Weights of a small GPT-style language model, trained from scratch on English Wikipedia: a variant of Adam for these matrices.
MLP neurons of a small language model. Each row is named by its layer, matrix (up: input weights) and neuron, and shows model dimensions 544-639. Each number is 128 + 24 x the weight over its row's rms, rounded and kept within 0 to 255. Numbers have three digits each.
A block is one neuron, or neurons of one layer that tend to fire together. After each block is what it responds to, as a language model described it from the Wikipedia text at the highest values.

L2.up1084:120110088159157106095126139154103153125134130098154097165136127156155164105115121158121097142103142106157126126145108124129145114152158109134121117137108093116146109136112111131074106136107124137117126121127133132135103083151131116103149149145108125107158140137186130048115146153181124142
L2.up1540:145108154140137126105172130117138155156165095121142136131110122149147108102127098116134120104134139102086129146126114140181143128116193165109093153138109088097123119129145077177120146152127084120129114102122111150088147094096080135120144141130121142128171138124129103116137166132125169123
L2.up2503:088189143116095141095127157156106155149107148102135144110117129134118131119132151118116130146115115112138126150161107148104108148127176128153124148107125132125121138121094116122098132080125137138143098110129108115087146123162121121122119156129103109128119148144116173100147149159178127120
L2.up3052:114068151137145141095139107157123133121123127067137107124112091156154102125129127088082098146097091131148120123165103152140144106121165138191116113127146066111098127127110085127123117137131151126135121074122116138099160091156129140113162125149071120098194134097152168101108130147164117162
Description: Scattered word and structure fragments. Word-initial pieces like rec and Ch (receptor, recently, Chretien), blank lines after infobox lists, and tokens inside chemical equations.

L2.up468:119097154160111087111132157144121161136142148092200116149099118157097136138123052126141119089098138103137111142119134091132146141116129144135113120115145152123159131133134136139076114110138129174126119085105148091105122150133124105122108131089095132137138124172136146116090118140106138107
L2.up1431:092106136144153112096117160120130157149147101118121105141102125191146115108091099135118114140104120136150118117101110155139130130122139134130150132107118132148098110110124125117126153130127127132087108129080159110092124111158126080134104108083129120099123151103141128117104133164105118160
L2.up2201:094133135147151106110143163143136158148147157098145105160096114150110085104101063106125122114083137096170137170160128125172122127123137168150136090112134156117107144128103138127132154153111129147117111092105148103082133123140106110121074120063116153136155155144123150085102127127101125109
L2.up2817:126112141133152148110133187139136169139154165152161122142117139164118100128141100095161128076086130127125118143133138113159140129138151134110140106120093112098116103115086129132155155122129148128129093082133110118123113150164110106146098121066123135132108138123131152111123137115106134119
Description: Word-final pieces in lists. Final pieces of multi-token words, often Latin taxonomic or proper names in tables and lists, just before a separator such as |, –, or (: Bo-a, Sund-a, Leising-era.

L3.up53:121129111113127144083172119140137154135158134090139154154115117099134143132141085134091097154120141132117136121130092142093164122166106125140094102118096091106142123118128109072137124139119105115117170118107148087119122129112082097131118112070121122142141100113132115108116144091140117133
L3.up314:118107166079121137135124141158162100139121132138141137155079106137132122133133117154112112091112143169085132110148090149111121126138137118156147161126128083140109117103128142110125120103118133119095154123125130138135148098107068162133120168108057137120120153123139133111131131145123153094
L3.up395:137177141109110161155180107103155125119110123130131155084129082067144143118111123152150106135089136128138160128148112133136186138115128116127102155111123149106098117134149149100134119106112109099092131094126135137137145134135123182133147135088117146164131198154109156137130094120110126125
L3.up797:170158140159100100136170154087142119137151148117111159153140112131114134119059118126123106115090103111147094103154128098105129098130145137138122155126093106135145124147120162137147142170113083137122108145136156125119133127095136098142142155122162147181087112072114098129128107082086148114
L3.up1183:142118146139106131104150124130161104147129119115114165109081142110112158135093127128121121121120128096125115146154114078154092114141147135107130138115079122109169114122114114149107130133113102150156149129118169107120125142126109089145151127126137135126127102101143094141129103102091122083
L3.up1215:138110111155117107072149159152151121146129113124146141119147103115156174109125130095140112123131105167121115096107092112130119084142109140081139091108131139161119124131139171149101114132112107137140067153113117108108058130134102111149137112097155136141127127122112095078136138119163118125
L3.up1276:181178115102122158107139141110112162116129112091145171110085101102126104129150115110145146123118111127146162141139107135142159113161162084137139108132108142120138126123185125112161150125169111165111135105149119118146108142148073140114117102093104114113107163140123148138139164147164131131
L3.up1618:098149151123140109130161191111110150148091145118108114137093109146106123085154099146120114046097115155160131160176133115129187141145133104116162120135102121116117155125104093078105124121095134121109182124131123167104105151103119145144165137105124132164095135138125131115127149099141135135
L3.up1874:122126121132125147085156114138121081131116111074125166159117088124159088153122127138138113119158124126138165138112130123156189098154165130182141091138132121155119123122105144132148129139113129160159124110128166141118149138093098144117087106092104120168161142116112162099140111097158140115
L3.up2079:128169170131135121160171055110123125130130110152122169096105086139153137114141155123140165115127088126122132127166123106134109159119155114128064140149115100111119126112123116058101138145114114095096117137113133100142139099130076104141162115118077135141115178143144143090154132126104193092
L3.up2202:139105147113110089110139147120140129119117164112092114124078127101113096061105124172112070102140112101140130115141155135102141120099115147114125115128116106115153120119171091107141149160146124122103125161137157142118144108100095100162133146136122144158120148137122148101139107130063131125
L3.up2349:145129147175129130139126142128157131122127070149108167086112168113113096099116101150125154117113074111163140138106085129124120148124135150088125126089082166107142124129110172141074110146106112124118109155115152089154116151129120088123159116122170119102093111126113107116155091143124137136
L3.up2392:145150104083157151103172107135101135160140132139117164128139121157094101142107114130139157132107092106119179134119132110131108129123117164084096143125120137088101138127127125108137119162123097118135099125122124089123129127122116138143157132141134134171105095145102138124107103157113139117
L3.up2510:139115106134147108132135120091132135148148087123139168134102095164133131117119123147169079133121094171107127129088139110135152116121159122128138175116089103116123122130121111095122084126081125120118119097138148129091153148082118084131172152112126123173129142118107188100099106116091142128
L3.up2885:120132154166109127102091084140185096114133104114121166097111153141135111116096121159122098150107137108119178110138100098129126129078146123150122118141083109096134144131131156158138078110114099161154109105138143165121134131129134090138150116132117117146128136118132151112126112118132137077
L3.up2983:144131137087158166169175101106075065111121136125146144144090130169151116153105134164196066099149106100110169143142136155144137108098143150130097183110090099127108117119128126120128150115112134138144132112128132116139148142109082128151136124092112122185102142129134155083104126114123149119
Description: Abbreviation periods and header ends. Fires on the period closing an abbreviation or initial mid-name (U.S., S.H.I.E.L.D., p.m., No.) and on line breaks after football score lines, mostly in tables and results lists.

L4.up859:160126126103095165118120114096106130166142125128098136095132088094130119110143138134176111155123099079132122126129118078119099121163120142104082121120082130098154111153155142161149135112113094161111157156137161118131142095181096141138085112101087133128143072173075136124148160124153108153
Description: Word-initial stem after article. Opening fragment of a longer word split into pieces, usually right after the or a, as in don(ation), consolid(ation), Govern(ing).

L2.up614:120132116072106105110115132138135126182128132133135112148128125096112131093149141120123140136104135117083132134148090098120145141120164137138115103145136133138150136132137124119149156136128115171124146154108123143110114161127139113121137104125135108156161145132084114154125143100132111155
L2.up1117:093141132086135125124141127139107090172129127145114130147132128109144143102131132113109105114129150116085123128140113115116120110094130179121127080141138092106114151138110146129129125107118135165102169138124143108091113152111172103119141110086134135165154124185075161174117124099159124119
L2.up2016:129127071078140090101110136082130103128135136131120137146111124092148094115101117149159107118118124124128135133130083135117130105105146134129119099115150154111109129142162145148131115100144119176104128164134128098121120150165115133124180114111114151146129112146121141143159120109150121161
L2.up2064:114124120100093114116132127146127120185137145126153123154149131100152124087116155118153121107115133125094152127155095101119119130109154144161107084114134108123141164108132146146130102101132140154132143125118122152099084179117135109111124115082119123163140122148078164158136120112155106146
Description: Word stems awaiting suffixes. Word-initial pieces that a following suffix or compound will complete, such as fear(ful), practic(ing), scrip(ted), neighbour(ing), twenty(-four), in varied Wikipedia prose.

L4.up2056:137119139108092119118161183128143124129137117112104137115143120095141182130110159100111116132134125098088127096146096100111109071166141127088105117115144133136133157152092170155105123112122120119146102142124137096102079132106111088138169130122145123130150100113133103103134134114104126085
Description: Periods after initials. Periods ending a single capital letter in abbreviations and initials, such as L.A., D.C., John E. Cort; also sentence-final periods and No. in tables.

L3.up179:134175050156097134104114103139124144127071152157110119152124116070126161085098142159110132117126140131146159097202097065171127117149117133115112099133109124083139132169084134138124168120118133167132156150134119130146109090117137128134105155127139134092152095138085123117118137169131130118
L3.up418:093176110129112095136114142147104098149083123083100134155149086119113118120125157138129121123103110113103126129160098146106128138127132144138114097158092115097081130124159135089123155110147095123109149134135134138130140123170135103122159174137135126137155148157122144140123097127116133102
L3.up498:175113135118113123128101178123166131122149101139109155155128132118125082092107110155134116100134082085146181165146175119159147132119104144138112145137098078124120118142153171096165141078125126120122174117124129116075160149189096127120178173111131118164172113146116141105142123162112128104
L3.up678:163087094077105111136131102111150139169153139098112122114110076143122119124103118161172080140101104178138145120140119068150117130096088101114113101154117132094137131127092105134123155172113119105089165142135161149131142113153108156133111147134158134112175069149106136130150148143114115143
L3.up688:114149062150096115128098127116116070152087143100122137166106087086144143116095162125126100160103127105115142105119109110119111119127128140116100064127116113099136144121173082069128159108122105162110155164114158088119143151131116113137140128130174112104162119146096146125116139152108126085
L3.up718:126138070135145172123122129098126124156151117105078134129136127102163141113080102150099084148104129184117137111113152111081128127115085152150134111126088090070125110128134115132125100111102110131118171110121124119134145137130068151131084152141131139122163181158101182146085146145101079104
L3.up826:133148115101112080165107120110158119134152134124143139098149124109159138125089140098129135152163144150135121075150090093124117105094148130132111049134133125121147125128101168122146129132108126133127173111143143168120152129141152103124159103141120129107129113096129160137130110146119131109
L3.up947:129115096113146153120117094126132147166139114101131136105142142187138155106117166106102136142131151142157141089170091089128152112131111109149104116107115111075161095130097120135103138123127112149103167141120086156163094130123106105151103103076096140124155099142145160110115118121139126133
L3.up971:133119079111158172124125104148123131128134081116104131077150102134114113150123114097106098129116138090150107140163100133091122131126150142089119118141086116129099124120154117146124137133140137140156128127130136173138143131139131104144119136136171126118179127173123133136103116186155142167
L3.up1287:122135126108148114139181119124176133168096126131113150161096146098181128110094155133166152189118116173108105117119135100102147111111108132085151154136116074106121136155149146135134113091151137107114128114133162121155085095151111141112156169116126124164124133095122183129086108109148076159
L3.up1328:122170100139090131104105145112123094149133133145079149144118104107138107128094125119100086143114103147146119106139116145172150135080128113139142120135083111147112128149115099119139161114114080121150138144136141185160132108114076121141113182151145130158191090170105125127100124164136110121
L3.up1370:101143104099126139125114155154133142136106122132113109116124095118168153103136116124151069144149128107149109111139098138146130096089133162139074123109106110088137106142094183127137107103114083127092155133118099107150112123125117140132122160109120111104188137115103145108083158147149096142
L3.up2080:095116094136086100105101167122143134183137141093150148111151089119143159083136148123103070107139101093111112126149110119108122154104126160131094110135127176092122126127085120156144117066154162154104162137118110136142134177176135107117111129099085109103151146157071121112087139127168121153
L3.up2277:146118129121148149125096173128131129155121148105110142125117137134134134079106133134139144089127074146105112139164106105135160111099100177087119142132187115102117128118133152130158091085094092101109226140125160125125096126157137155128173140148142115155134093166126178144145117156146100137
L3.up2695:126144129116156128086117128109132144136121140141114126095094144104132116084145136161114070110127115140129125124119127101175122119115111117119149087103121127101152142126128128156125173086106141139149153118117118162118086095142086140125102150092148134100141083168097123109124103111128105143
L3.up2881:094099149135152112118079034132147107159139163125133125130130123102122109113094086143094108121092126140129102066164111079145128127163123177167110114117077101104129138153143132123152124135129105122084132103135125131184120095140116118151096142169103159105157127120080173111103104125165116142
Description: Incomplete word stems. Word-stem pieces of nouns or verbs that need a suffix to finish, mostly in formal prose, e.g. excav(ation), resign(ation), proced(ures), estim(ates).

L4.up440:133135127129156133142115098091152145129175144132134172143136070101110106116117099114101132111114111118127184151126107127180163167155153164133102140123081132137102119101154138106158136137091118134118159108139128139139175161114098134127134148126124119179135100137080108114122150126096106116
Description: Article-lead structural tokens. Structural tokens at Wikipedia article openings, mainly the closing parenthesis after lifespan dates before "was", and the closing "=" of title lines; also table header or cell words such as Total, Winner, chart.

L4.up1443:129126108100194108107104137167085157166156137113178144146127081142123103092090091075117116100125134110136127143159100158187136109100131169153159080139060158108154147135102113110101144123119096119132125109114152109120136144116109148133104146078085127078126136122120129089145087133127130155
Description: Field-closing tokens in lists. The last token of a name or parenthetical that closes a field in tables and lists, just before a pipe or dash, such as ) in "(triangle choke)", "atus" in Galeopterus variegatus, "ella".

L4.up2146:130076124105160097086177148127128158122113143103141094150123114191151133135130102126189120125108124127148134147110089130122112067147173156116141139111155098127160118124097113152097132102106117136101101102131121132103140115115140151119143124116090137083138174155108141109147123147172138155
Description: Word-final pieces and "one". Final pieces that complete a split word in scientific or anatomical text (cytok-ine, l-one pairs, esophag-us, gen-us), plus standalone "one" as in "one exception".

L3.up12:160197148118144126116104137123124139157130126112113170152102130084125154067149099133128157142129126107146167144195084113126179133133131116137094134133124138153161124123105146116124144129134118122129111142135134150083136148131140126125102130154124132146191105131138095090086161167130148119
L3.up672:136154137081110126140152133091133117165098138112136131134117084104132140101098111163141130139143148095128094128145104116151161131137175133122093160140109109145116152119141150107118135141118105117178145134117142124149178114084120181159123174135079139097099113098133129097122131129173142123
L3.up811:136150107094133175139155166102151108148118131136146106149148120116138088117165127100095157125135112160106143076142073116156177138170151099151142142122109183098110142119128162115128119113112160116177157140126132151150136107119063145144100151138121113127135184131118118117159143148129129156
L3.up873:107124096155122102104169113138147123164122136099133136176121130122139114119092130081098135076127130111138097127145120112158148138148115126146095103135101132083145126134153109111139071125120098150139111105151189153123139056134114131109112139146133131097186122135104111093141128140149120121
L3.up986:155127129112174126142118131123117146140143102126156144151137152112152106068159090121108134127115111185151131127152138110164164141153149184135099122123138157109135140120102116119136094136109109095122114114136141136133150115115106107137133161151131120133172087128172114096125131152090132145
L3.up1131:148148117062146147118154128135153130119127108133157136077139111074153079116159096169138107135137136159156124095121104068133160135155178161175102133112139165093141115122129135156142135075136102124195135156145104147131127147108071098132127159128145128131144099123094125102108129102163110171
L3.up1498:126127074136105117108108110117118130139157112116119136140153083101168118128144135113118121156145174145113099104116144101134143139178124130172115148130118121102115149141165157138105098096159125112135121135136143127175123106124131140111140155143107141135190125118083120106103138143166084112
L3.up1669:120132132101186163171135134121126137131130133170206118158128095136159108082164122119100151077110121180139134085186064120141211140183149109168111165134125174093106138116131158130132120111138119087163110133125135137140117083095083153131114114150145132115141167119099105145133116133156167152
L3.up2316:142139073101134124133152145108127149164108159101174112182136111127123128094106146120115106090126130158174102100177113120148153150154138119175087157111108154073146138131137147102134090130128097117115089143119153121152137100105137168125095126159141114119103101149134108069116153185121134105
L3.up2358:139126111117150155119149100096097104179115131119128141132118142123193118083123126122144157142136098145130121101133142136125139131156151137146145166117136148110155128116137132121133137131125113134166125120144157160142103118145110128122098180160130089157151123124118120094144131098137131115
L3.up2389:139122136117130112131142099099105135149140152111130113109106060083121128084138138127137112114148145121139106140132097065070176133131143170144138149120133150155123126137111146098115085147123110124116154130147114166133141108132134138126159085110097152097152127146108154123091152168166131129
L3.up2725:149152142168118141121144121147134126139156109097120187123084157110147149061129070113120120146124109101134144129156063096132132142119133118097104116117089119179104131130087154107135123136129127118140117137131145152130130115107115092126113135171121118142174121105151118118114145120117128127
L3.up2800:135123108131137137104189112149133158158159151123140129151142118135147097116111143156132132131146128136122143103162137126101182111147160137135095111131170167111141154124144119088167157133106158103134122109144161155107139103093131144139101144132149133180191141114130131125116137124118140146
L3.up2839:110124078130137140118090126117100097148131143136169147147124127126139139122087134082127089108119094156107126063167116081131167090135137129125148146106150157105091155132133134143129138135112120103102118145140159136119132098102129145108136134143123140122175143152127128142117139143128162135
L3.up2960:157136148137130149110163109131168120132160125124153144112121125087125157146101140109217091116111114118105062117149136071141123106154150104096089136151130130183141155141119143133122144133101154107132134140108155138105068111148110071123092129138149140121120149113093117089069134100116141091
L3.up3016:148131073094093176129145134086155157150118161125144132094132073132130082140123129108119120092143139099127098109145124104136132116180171122172109134147097176151200128138108146129109125119126143125141106137129134126116142112113097150132107135122115127137105148139114106104102132109153143157
Description: Sentence-final periods. Full stops ending a prose sentence in Wikipedia articles, often closing a paragraph, e.g. "...counterattack." or "...his heading." before a new section.

L3.up35:060132167204148132106127126146117178130124112058104136140130104123169113107143120099132106141130141141152109116128137125113125078107121124157162166119138113111129108136144153095132126108120090110115073062138138141108159134151164115121105145115105132104132112072156167135108093163181149147
L3.up149:124065146118154122132132118167120162130121102109113134115125112137158145121115058118088137139119174114126088109123107132179189073154124161193128150135136111133116128121144136152081121069138137113126111150142135119146168141129134136113118159124109105096197170107147143106085156153153110150
L3.up306:163126139152126162145153114141147126130135170094133117079104113116130107129121129123108132112086132164099132109141130064169134126142129113132109124095140106135123125145118119122147057144096111125093108136129174144146157112149168139138103101150089105138149100142130150125118123156167132121
L3.up354:090123128146120117126133130122110157133103134103128117147148129110133171128075145101141122092106120150107099163180073143118111091155121149135113144112133159151143166134125149118098105082116150113103133094116135111087136147130099106120109089099112129134159125128145148123093119149132119130
L3.up421:133145116133133153107135113138158128111107152076175142103124114130165136117105096106097160132114126077107142139141127115137143114118186088149117119112079118114124117136122116124168119113138084149132095143156114123145172133126132090123196121139121132093137129135147149133156116128168130114
L3.up592:132135125134116099139092142133139121150145152113134132130122108152088120130097081105151119070055110180135127163134129099142123098115135116157136157104095124128146143143126144150114169103129104101134107081137144113111139121144150119115106109089094130083160128108120147149111113104148076140
L3.up601:100121151150174097112154123119129192142162122094173094142130141122116151126088117126165065081122138134168125147128103146111143122128110169121122124104096138159141131142085130150132119128146100119149117083122160122100142121153137124141142119126105127111126142119137137095126109132158145145
L3.up1780:127112125115090135087167129173121164137145133128163118099131139093141119099129152131124108152076140116146149135150123135132147154153157099160101126124162100135119126168099115125117114103118162115107114122140130147107152113112124141104162142104070125112065114136151149084151101131202110157
L3.up1879:122152140149147113089143129108134169097137112063151118118113119146078120095085129167125101079078116191145136127120109137126139131121118110145169134101143121162165134145106105176084158119108103150128122066105128119149117112152119146143120143109194143084158148098096126138144135148107095147
L3.up1937:087133146118125099089148152130106173115132128098167117127112132122157128122100110115128108061092140131122110149126088120071149152163123089130136154111126128131133127129120130143125094128106124121124095139118123137071145108110121119137127128095075133112109160129140091110092105152184125155
L3.up2219:128121124087148104139166143121145136137127131107155128128122097095165133151121115111133140144102144136153116122131098111107115060164134117189103117124138098114122139143104160115126111089132115170087140108133121151133124165139100093135135071099093140117136099156125153123120111136120097131
L3.up2436:126117133111148121132105133109138149135111132081179090132142130110145145123081082099157127137094159138142136135140086105153136065114104149158131079109149127159112131117143152113112121146116121107158075129124120092144166130170118119124117150119114160132134112112164120112095182129120137134
L3.up2523:110111109107138131157110126094113142135124148110115120076130098118131087101127093101110104120104111131127110170139120128183153140122130118149142097094105085129141120150112157104149120128106124157129095112124167125172154126178152135148083152110083150110122102141095132098140092160157119136
L3.up2562:099163119141124124091117090133117122114136149128159105113159151151120122100122077110135116127065136155148114127183134127109147128139153106156122133101144083185125132117126146133112147126120127139114128094127118114136119114145131127153118121143082122080165108096156121053112123130147098124
L3.up2863:126123116142125132089144120130156140140102137103169123132124092157102118112128101114110097117107146150149129115111114140132100075119157161149112129112109104133146130114147130147091149114123106119102079101149140129146175111145141134135120173133110137102107148114130123092111114164153086186
L3.up2890:108084137114108119138131124141103151149095124120181095133115096127183156147116108131144142127142131162129110124154110084169102114130136123158116160111147098130131136108098095122109134078142137145111095096114146125095157129156117137139125124127157146094142124142108174097114115129140095147
Description: Scientific word fragments. Mid-word pieces of technical terms in biology, chemistry and taxonomy text, such as "o" in hematopoietic, "on" in serotonin and "id" in acid, plus some "the" and "bp" in data tables.

L2.up60:139140128142148119147088160119150166181183079114148151159136149157106087092130140156134135127114131145140138129190146109128155152155149123144117089153079161160134132126129100097100102110119126154120141091117114126113131096113076105145130135111130099123096135094129116116130114157132121149
L2.up1554:101110135119116098094110111102172119137149165123138108119129106111125149122123160121156102099141102132134137088148118137148146147146177152177081096126147105142123131134172141136104134134098141149134121121122149112134153166124114154109100138127116131135097125102127119127135096065113114108
L2.up2055:130134125085167113140144138162148181152175091089105157163100119170190090098113081126110111106135118066124141085144128123127187150145139113144125123138096129106117131133155100099147151129136117134108146082135158132117155132121112114128141163074091111115142143104133131131131146120122123122
L2.up2082:154147117127120145105115125121128132120103146093156144148095162110099071090149125140100102125126125165142155161144115140111189155173141112126125126126091135138111125127109118075108139107107148128120155109145155105140111139120101128134115154109127115126106083120181122092141141111091123090
Description: Wiki structural markup. Wiki formatting tokens such as section-heading equals signs (== Reception ==, ===TVXQ===), indented line breaks after match scores in football results, and list dashes or separators.

L4.up400:152128137106171167123104131132138162141093117126124135136156141135150111088165115113102117109141130164140114076142089096168170109175128108168167143116110148114128132123130140118124115098131150106147149146121114122154138095130103136126124115137115118107154155147136105124122136139146145144
Description: Paragraph-ending punctuation. Final periods, colons, or closing brackets that end a sentence, mostly the last sentence of a Wikipedia paragraph before a line break or heading.

L3.up29:133115125160163145152141147089145092144132142091143162156097154153093108094089091169127108102080109196098171135159142134185123137161110123145135161107131117143130117146144123114136171104106116131132141091092114132113108116109080145137134133109126114142129120107124183129113106115146142151
L3.up46:086158157132119120151157100072084126162126131122136139135091111132133074115136124132081125140099120180082119142137130135153125167145122177143168108121153138129109134114120130102116114124129143124134129100080110089109096123091092131124145168084070129120122113140085168114134120124136095144
L3.up190:120130123118117102070119138108110184133111116094158105135149075128103117116129089073162092062095102121087109133175091115103098100124156132137130076108138129111143123129148116113142141111102132102091166102127133138079175151119131129130130144118093123147106126099148153131150139119142122129
L3.up256:136127108142133133120126139136132097206176100130171134124113101133130131119128153142093110099115139107097127160126090142132122145094164138144111123126077180108136153127118138075119128118127106116148153140115125120090117153115123125122118155095135122123166142107101144136149121131140137103
L3.up332:105139156149152060080126126110085177158087147135126113122136099126135131122137078122108113111135144124105109130133105135136120102092148143118105139110108138170134135135135151144089110112108094109104129115116128116070135114142116127118145139115071136104132147127109150130148109128146109118
L3.up754:137101151098165147101134140139185172147098169105149132126101087159143081133126097131144144113103112134123119171126092087121107121129142160122131129107175147122131149122124109143099112097126141153117103119128154125090142098138102084099161124087100160093158106119145122123154130129149086105
L3.up981:165103108134137148102149152134117094147102147110163120107115110151098097119120098145098110091098140096139139154128126112094168153149166126135070107110111142093154151132129107106152134125125105115126123078118135129083147101121119165145136135126102136113116082125101141125130101125141154119
L3.up1293:151111142130165139137134144158065143138165128145144106146147121117136104133139142164076132127077114152160075137127077155122150141118135132089104122117139093143111126113101141176135084114131137145116072088100150135107137105168113154105120099133083107104110149076129101121112157137153098171
L3.up1369:095085105147130108080143114117157120103164114123072133081107109110151158155070161131116133134118139101116093101173137179126182169132181144136051063136117070120145140115145126106148121132142139109136160123126149144133110169149135107145146147124127135114147146130171120122118115112116103117
L3.up1495:121131133141132095161122160140111178153163136094157144161141104121100092130100063103114147076104142114154117127142131160154119112122113123149136102090082137129105108113113130105098109144099094138116134066134145124117145154140121142142111123066119126104133142107125109140112101164127136144
L3.up1530:110115068099155117146141118124140147113142140124157131157129103123145151113115081119114116108131143145083143114168071120102147134156142118141087057112092141107151131123113102118138131103107135167102126098120158120108125160103131129145114113105122145107129138122102140122096115107131111152
L3.up1565:152152147120141112133088167099144114124145139145150144111145135113133097137160137192131107116132122164165119142125104161096153149128153158132140130092124109117167137106178134163099085127091141154118127106123137119100134127118128146119088103083137106066120112131122147123136095100110118119
L3.up1657:101109124156149105128120143107100137112161143098171114131139142125135149172063125084153119150097107177099174093164096117121148108135098157121135097120143114131104115155141137095105138116092106145087175095124119139156140140177117090141090118096096151134108135126123157126118101097094148128
L3.up2108:071096136134139103139148162143107163144099127131155117093118103150118112093115092142139128066101137134145137122167149121115145128153162129148157168130169138101117137127114179107119146100134132186124120065109153130109116174158120143138128093122090140099146118125125156103131131138140164172
L3.up2516:143133135155159123107132175141124175139172120095171125146133085158102124107080094088109112095087131118142122130166123127166144094096123152157131113106107134117136113145090134115154150143103091117113102095123149122108141124153116110126117132070149158098135145128096153063116098138121083134
L3.up2928:155150165133116141125151105124135167125124111129193132121096109130141093099071113094124117078084133097147148127156099134166137152130139109148134101107060131131116125145149103092106130109141118159174112099136157117113137151150105157134069117079134132084133157148124065109112123137141132130
Description: Word-initial prefix pieces. Opening fragments of multi-piece words, mostly Latinate prefixes such as sub, inter, pre, trans, pro, often in biological and technical text.

L2.up450:130128096124181119138159118134154134152131117122168139133127130131134100125095146126131119116090130157105115135139110139103148095125106146120141101106126172118156132129129141125134076119103104129150097121135158127137115104151101115120089161118153135169167137159121133123118120140143103152
L2.up556:137122081126153166125167081129155097159136137146116136167139094161169089124145117115123124130130128157114139093130077150141147108148121123125095143118178163106153160136085144149159120090146154110141122130135112140148063111124090093132106138091137115122198131128112139116126127119141119102
L2.up1687:113153134134155163099127096157108094145115120156168103170146125146147147076146083123125131118120123148126141080161135123138162148123140123191109120128168133117104159114100139150170108119141129122162128145130120140126122096101116139139119145135119146136187143118150130098095152117138115107
L2.up2034:141117117093195137133172098081124117137115150116153142137093121122150134099133132116111136115133132141133116106182094089149183139133136164180096061124135132126118134122105128119154121110125116118147162163126160148160136088134099143146110123136136123125155164116121111095128128094148095114
Description: Sentence-ending punctuation. Sentence-final period tokens (often fused with a closing quote or parenthesis, or a paragraph break) ending long Wikipedia prose sentences, like ". ", "\". ", "). ".